From a checkpoint of a small transformer trained on Wikipedia.
Size: width 256, 4 heads of 64, MLP 1024 tanh GELU, vocabulary 1024, 9.28M parameters.
Architecture: LayerNorm before each block, learned positions, biases, untied embeddings.
MLP neurons of a small language model. Each row is named by its layer, matrix (up: input weights) and neuron, and shows model dimensions 0-255. Each number is 500 + 50 x the weight over its row's rms, rounded and kept within 0 to 999. Numbers have three digits each.
After each neuron's rows, "fires after" lists the tokens most often just before its 100 highest values on Wikipedia text that the model never trained on.

L4.up792:568455498600475502407481479511463444520485481590465522509431518451496496458514513495588541479602596496587487545395500486495606461566479573528501619488480546539464472405537434405508534547470469521429519430546413491469472554490514500377521470471524493525595480466427469536449624435514495562488466504512439414514574500541501486483511528558524513541461507500480450502460612605532579503481468544405489397519492491498440519595409488432518470533542548536420531462436473525485519533494474557495521514504554490359554460506506510495473532422481494460488564499453458491506476536509504473516577467450593550367440512547432499475498509478624551569623448524502470506548369440539505536424575428531442492529496500533543539437471434526556495467523522464431544506539555483443417516467543
fires after: " the", " a", " an", " K"

L4.up198:522456469452504513443468468430485539465527514521508488481549339522601517556437602541490517550428517483454499497560448467486493492474414499419469477501501575556450559492349534512589524505470416540483573517560493479529567583529556510585459594503483511479480544476489548588544523494490534413459519590443550411533480561507569473444445508375485390473551474523500464460495498487491508406587406397421527520465532547528501473480449555426573487508474593488414490464517487528475533483568461537465469468442471526584520474461418447436487503565491556472486533506555446498447549503570514490553527443579596618471467511485502525515534489468565463441433484456408575497483489430546556519537503487467482480533479572547405539409507487457501555382437510449523617597530488502483540539488550
fires after: " ", "-", " (", " pr", "–"

L4.up944:486336440527486556488452541522481472468542543500442461474538536457552397586560555567492492559538481401499531475506464490523478607577492585551428557553509467535496557484549516555460482554483518541447536469547439423395471518478498490465504522478507434446529544556561400507491505633555525559501516542538511502473553503515452466383470455448578519381489499508487504467511597556515542475559478436570561523500397454501584549522371429508507512529526519482507585458504485499479488424438510404580583434520556503498558504519402546465454393458496467480493520546481461450417489493609440496558484536485490439531508505397394563513470476532495500443532450505508535462439507439513491591556504557618513540514445522461398540474503517491565588428559541499513467513463462398488567490510460
fires after: " c", "iv", " B", "est", "in", " b"

L4.up83:472552457507537482462529525484484397537515516590499469527487481473466447537546624456580421534432572568368539643500568500445533474519526595533464461486480491526547434582542631501434446461588501428464522485414456467449508494461449538468412523468472565500496472472597511590546519569499465508560410497533524423483476437458490482435570438516515481471469485439490493478461575445572458567563557559520442483528525506525434527473435441480441494506581562500539481562546428518470514504541419476504492550530431557510570553469464473462517451512556527497442539488524445587491545472432415601480558590508508465599541611380491496504475513632533464594619495453479471482462515523518574452473545492476501475454453502458476464475514435427580516452456477485456515573479531520547513470523421
fires after: " s", " c", " G", " C", " D"

L2.up517:548472536449513489445427510418596536441482507575464575445496523548442429521426468512462587544421590532455545560420421478485463558488467527500507496551475522464501395372501439502458488583431478464531432537646490590554514505464549489471453529561532541506511462538524503452575515524615548494426529459457544506565556424528440528475421536551485502583511521324486488469465545546399552462513513516409391449463502475513432433504523451463538536507605486423513520445466540555460449493432496556467472560590488531524418504531459555537534552355516463390520561522462463450528440535492524529446545529529453545512502557458514560497527568537459456473496539453470497506487476527438495513445467447546619494471485543598485490557483541497393497520473469504452473476505523514485590495520583
fires after: " C", " y", "n", " c", " S", "y"

L4.up463:537438462357603493563502461514476470474540449536444517477392472561456517542545537417514570523439517605550499567459500609594541488463607536482471507526475544580476543546529416545469526526623410540426497478613522528481446559484482403510435465462410502536568521465505453464533479533530476489428488547530443506544452446524465507459507515603487428446377489518465475443517481520531622544476509536516538499473464526479430496576484475549559471533479582524532560524511483477531443460523507577439416570497500474538520445516416541533483578513584462450510455406451448494503548453461533443417551598409565543476521500500501488509549533498481557557539437508552560445483380581424540495439505511599458538462540476498467499523577574433459532522420509503524419475523508556572538449531458
fires after: " A", " J", " K", ".", "O", " R"

L3.up18:514526506588433540535578501576546426491469485505453574554512489478542592425496421647599579480484453429548544550426462534537538465480407562506568425530577486452505490467480514502525509533410479522442482471576502421460524478475431518410489507467512478434429470472460510494504530562498437507495539490517447516517464498485531554522426520457566554382500503535489551439471468462585493513453581460484363511522495455528498526375533546544517480505475499525507454526386530528486463542505465468509573480542472512560578488456527481456469465534467483447540623477574526520487469520437479563525532435459524429512424633461440511538538491493442439556581428576482436488565370603462499516416494426567593576522499550501471575514403610519498512466512568456583491457439475511474513482505429
fires after: " f", " comp", "p", "ar", " c", "=="

L4.up30:523472539414582552470459615533399403525434497514575432534463497523423472501408487494555470445592522481419539495507514441456490521543492442546422549477524496505528565586502498479494474480479578572421491495538506515505473470486452571567523444502579533482536530541584407557548582503491505505393448561429470460479490504460508487500552522594518604501512567533487584517532376448525455490452534584463436446592584508586502467555471509514501536406512452492482499441471485456576489474441488519462438397459442431516474485449436515556410502526459446501552412506579426485499502520546452520527512517452514484538564484510559539556471484568454566551418493492436443497504465567564508505549490405557518530480492610600624600469550522480625464409495517528470490512444474493492486533569590
fires after: " C", " N", " E", " e", "E"

L6.up380:462509436454589527436518426561483545486441450448536454540446550680447505541464532484387520496501464424488477531433526602499606445522421453528421491505521499521485501596537490543554470521506417508459425533492468494399439433385500502571470543537592481566466526512440419573466450484566424435515492481528505510516477525538464588522488440535482445473456461560482447489495509506477535499482551430478482562464392423524472465508530485503570622586499473502507605545523536520501474480478439523516525526525484505568581554447555492515465486537437456426538574415543430425516469497461475444579543394474484524447499498461556459486556452483432534532550480513483499476540507523522533563373495544538391505497512470451536561476385523512565491562492560488561483576558562439545594580589482
fires after: ".", " un", " ", " K", "om"

L4.up380:563456504505511443560461448486525505507456485586500550586412481473488503498545525587468503537428540510537472469524545500444501501465482580465499514529433544563560437429518516431462538406501544581527566527543497485511469512548520542445440456477582498527471517595426506504475465538534424562472418368598486402543410479525444441487450545494558518573529553451498572497489546486496606468599598542493470543545500465438565479543546452466563563574536529504404506549443523507503513509464440524479569545592396546460444473434540523501454451457472576529471511507511440465557504545481462496491445527557441520491407404439526507458487500437484508574492437387495422498514456394401457467428555502469388513533513504580633489570461551514487557562555456507503544426502529460511488430526638
fires after: " a", " H", " f", " A", " the", " h"

L3.up81:504480465387487453399469455489458421481453556606483458495454412395593465452481574467489548431516563572501469530568490462543523511461497480515443505528471528509506496459457616534534412540461435528537567454500434526500522523424564534626466495432458542541528587570524515480493513428484494493519447619536515546491420530536545455531463492417592505540451415507480494496512488446457479431496462477480377529511423524471603485499502513472456433365445509448472538593464486507535550546508536494509489521505464501570473578507436487465645536441517486480508524531608556476554516554578504614420509432492577559459575464453445536508516450521519540449509542486450496539468480518493494439477547525478427539454494515499451406478437566615507511469548479423410454475520498458553519560641479
fires after: " \"", "==", "\n\n", " ", " (", "."

L6.up788:571480470510525484526632505519548491471462464493479509425545476517533482513508589503456528542449523390474476520627494500526565531508555629547497585485472472492500479433637508568420454409473546468489517476477597508611478552483489504619493465480459519450533459445492552499491419576547580495418466457469478478470450524526531441536499511453471462569431468541479415470518433537574527601623658472525517459513556483442484501505516332480563493534511534498493470469508546543423485535487416467491571500500494548567580471484454445443525476572559510527538633507506463471394424470593420612552478473483462474564511513463463538534453499564495594490490442467538465427450507506532522577490516540529487531496432500489442435563478527497490524442508512532450535498544485390475516553525558
fires after: " C", " Count", "ec", "ount", " c", "g"

L3.up466:528551479534512537520474450433406502426563426378446561558543470512504462541552546579548580543576477536529414521455427503498432459435513490497511551454527449434462449517469446431469525501530613631460493491602482549407497503463500489468499537551470440460457512494557446479509494506444417544504499445519475498443499538497553535493476508501518526460495515398507523432440526563501519529639481484557546501484458442419547541502477490541499521445424518488477497564521483544458560547609469490451488552549522539425573579501484567519446415533502586507422556504509545598493451460576515492545568506545485606506439532483455569474408450567525513419483462521392528590470449422569559421616572574448515456458519480428494527545493509544486512406495516446521470569451459510417588505500378
fires after: " g", "ad", "aj", " B", " b", "ver"

L3.up966:518500556459552563525497411537461544475443466448559445598515454451515407549545463491507406534416510514505562600509540395497425549429521564528428423526507460529502533505440460411481499456548504495450565510518494495584536549512445557541583400520500501524386412518505546578536585469474494575465468567560429405524401414510501619503542424514463427536412541510532520532485510479499569518487480583486507538583539449560545404556516506494504536517515481440468557545554544461492429549494497588492506493466497451527492504419488623484524541491482537530454355378584579525491486374448493447482489566474502519540474552441544459456514472475573490430567432436448517548541570526486543453474474513559424497532592449505515535559516537418525574466462489517502465502540482496507452546566507
fires after: " S", " J", " K", " H", "S"

L6.up490:568521526438429455436470436512448518536453468477444471497571363486547519505485413510586536510474451416514489518551339509485566435502510523536460595564578480477471521455514515523422565582546470558542585507532492447417549571552509435583508463466468531468491465420480554546427492600511519445505534584570456551498588425532555516495516536546495422476498474510474404458487511452493519600513554547478513619466542594487497473404519551500575500521550365573518514560451522580526548543431491445618443536432464460470537520540471475529460593533438536469555453438495509429533435541541542480544541497564539552469482469414545535576473450477485505470482404520545549473481556458545561480470581511472484439517437503451638527434486447516497526460473491490471460478522459477530425537575509
fires after: " p", "p", " rec", "f", " r", "b"

L4.up686:476523442452462539479471481414492378397446542451572462550546537552433508555412529526540438536552544463519409505448539517398431456432430484465535452389559514437510575521460572582479410557523389505480510538561534490439571443518536495568470488485487455523471536556522478466522447462467531498475444498549388508535458455557526550518543503560467496482493462470526520501504483552567628555467458525548534496529519490493554368489494473425545500514461568469471484557470458468413491567476577510530478517521549537538583471456576462541375527563564432498538545518514494548418532497439488489474494478496452505491437512467449497556478623578567507419618448414449526467608503568475458532457557505577469487492583490554474406418555539542516531590504584505545582531524453448471420490487494
fires after: " a", " A", " b", " the", "b", " L"

L6.up208:553361476489532478501441529452543491575578468501519594508449526442471492429534411515467539474546553489539570495564513573588621400496420496474597531570519496529567451530442556497541499462596481489515525510491552428540447551423527433454446542506531538538565587511510571455490443564519470507517460424525526521419518480444594490533516533460562506411566474406470468517432524576477446543564418495459484429442593561512474541532454491503507493558566464523497570530482473544521507449639402467551535497471491492492495483543441495404565513398556502410537535604505535454513452487497474536408531558441527544464594465409440550455530531446491484440489556531428548428423519431419467576490521496524589483522565471490543441525468429553420569433496496446464509475494526544528541473521536
fires after: " c", "2", " C", "es", " con", " in"

L4.up582:549491438491506488484437429459559490429526492462526543601520493551475532571441489506545482507488537504526433535468511484462383393529450471500481465444527535503536468430549580416552528408453524532472573539501462425440455496397446606454574506539510438460503517513504425507495519591562442467470546428483507611503503391591476466539515578458443436471541505491536505457359560617408546486463432567585505443572469541496562532462496459420563489658428471437539453477413505510463425433438463621502484386460496466491557446505525503511612524467479520518517569484522501521522485507595447519559479476580459484529528529510444435493528559528476481440597527536454529536489507469545537499467460503551473477449452564503466504452589541467580588450411516537529521454502532486476554480524474
fires after: " A", " a", " P", " th", "ep", " pr"

L3.up416:410533525491459582580426566474498385541478491469584493615553528452489377468485478518480513559591517554523501399425564522492539497478462516522442493499567441547459531524540535480499523531454490491367492493568565454582473541525554506489503492505523432505517545526521452417508514573494455524500424464480479597481501497458579549561523450523487522505487472408410584496509505429512430460515476570471367520506483451516368525521517478620586415543481486622548481513511505487542568524560512456433492388442571444460548488520514444429556501603436418428459517597460409507509538490543428529571482520514506514539424516392419476442462453578504518437451543430477584482493413530542532528494439550534540443561489563488550497491495450432512515515493467476483475449509574552534484462541519
fires after: " l", " t", " B", " e", " E", " un"

L4.up523:547484414507462554568459531483508520470464502564545513459520474465487514568476516652553482557436475539524571493588443460461457519429572524527425581521549522518551500558584513352512541529521515435453592366429465455428481394538607547484526476532542532522451449452462467662480483499517507449556569558501473524444579472466434528569501554538521531568495540465435404429512523442449542479512515434502472423500555357508479483528486564534456518494596591508476532467511522471470485498428525502559496521466493554529528526462544557493471398511550435523521543481580453527541559439511466454536508522465524506554545550418473573457527546503514624419410531474416464461540565464462462534519557477419440460505495465501509527463438441499505518408504519457485526583451449391532561481496467
fires after: " b", "-", " B", "W"

L6.up511:552517530513532511537542502466484607420454483536497483469571509498480449501500381392499537536433510429511509481559485400489653464490423486497524421417430532502531436428490548516440526517445469489496506571576520565534517574625487535494545493482437463494519456440488534501514537550505572511483490404507524566518462380535535485513436530474478397545571498441517515424500459392511490609519507495550528389422440483470526524507487453546555481516455462497471462483544474541469562503487516472505446484486524539528538494522535466499549497647438518479511572454436682510454524536559494515480625577411534527497561563494540551577375499453575466484523506541523425522549441512469540559417520479422522499483396533515514444502568467597482507533462456463481432522584437483452498453567540
fires after: " p", " P", "p"

L4.up993:545466525483555452529455485503482516520439462505533430522453485477460496494567455479534480551464516453485502412447501529575420437548531582444442486421468484558485495592438560491484460549573468551451547568452516511556457546488540540524434490441487522532517543547488572559431517474520478544485518569577505388511472428497527450535519470541533430526572467460555526521463479599578472525519455525491480568449449429553450539594588636565527472482466643530527498503561496473545475517454541495547562473478464496444438508478537448436402455351502425487338413605464543435435556527502511537433487531533514512492562480452523440432532536491551451501562489514530497555444573509493500564411487497498500480539515481505512591600552453530342564516534502503430561440573424566512459559426485
fires after: " d", " con", "is", " in", " al"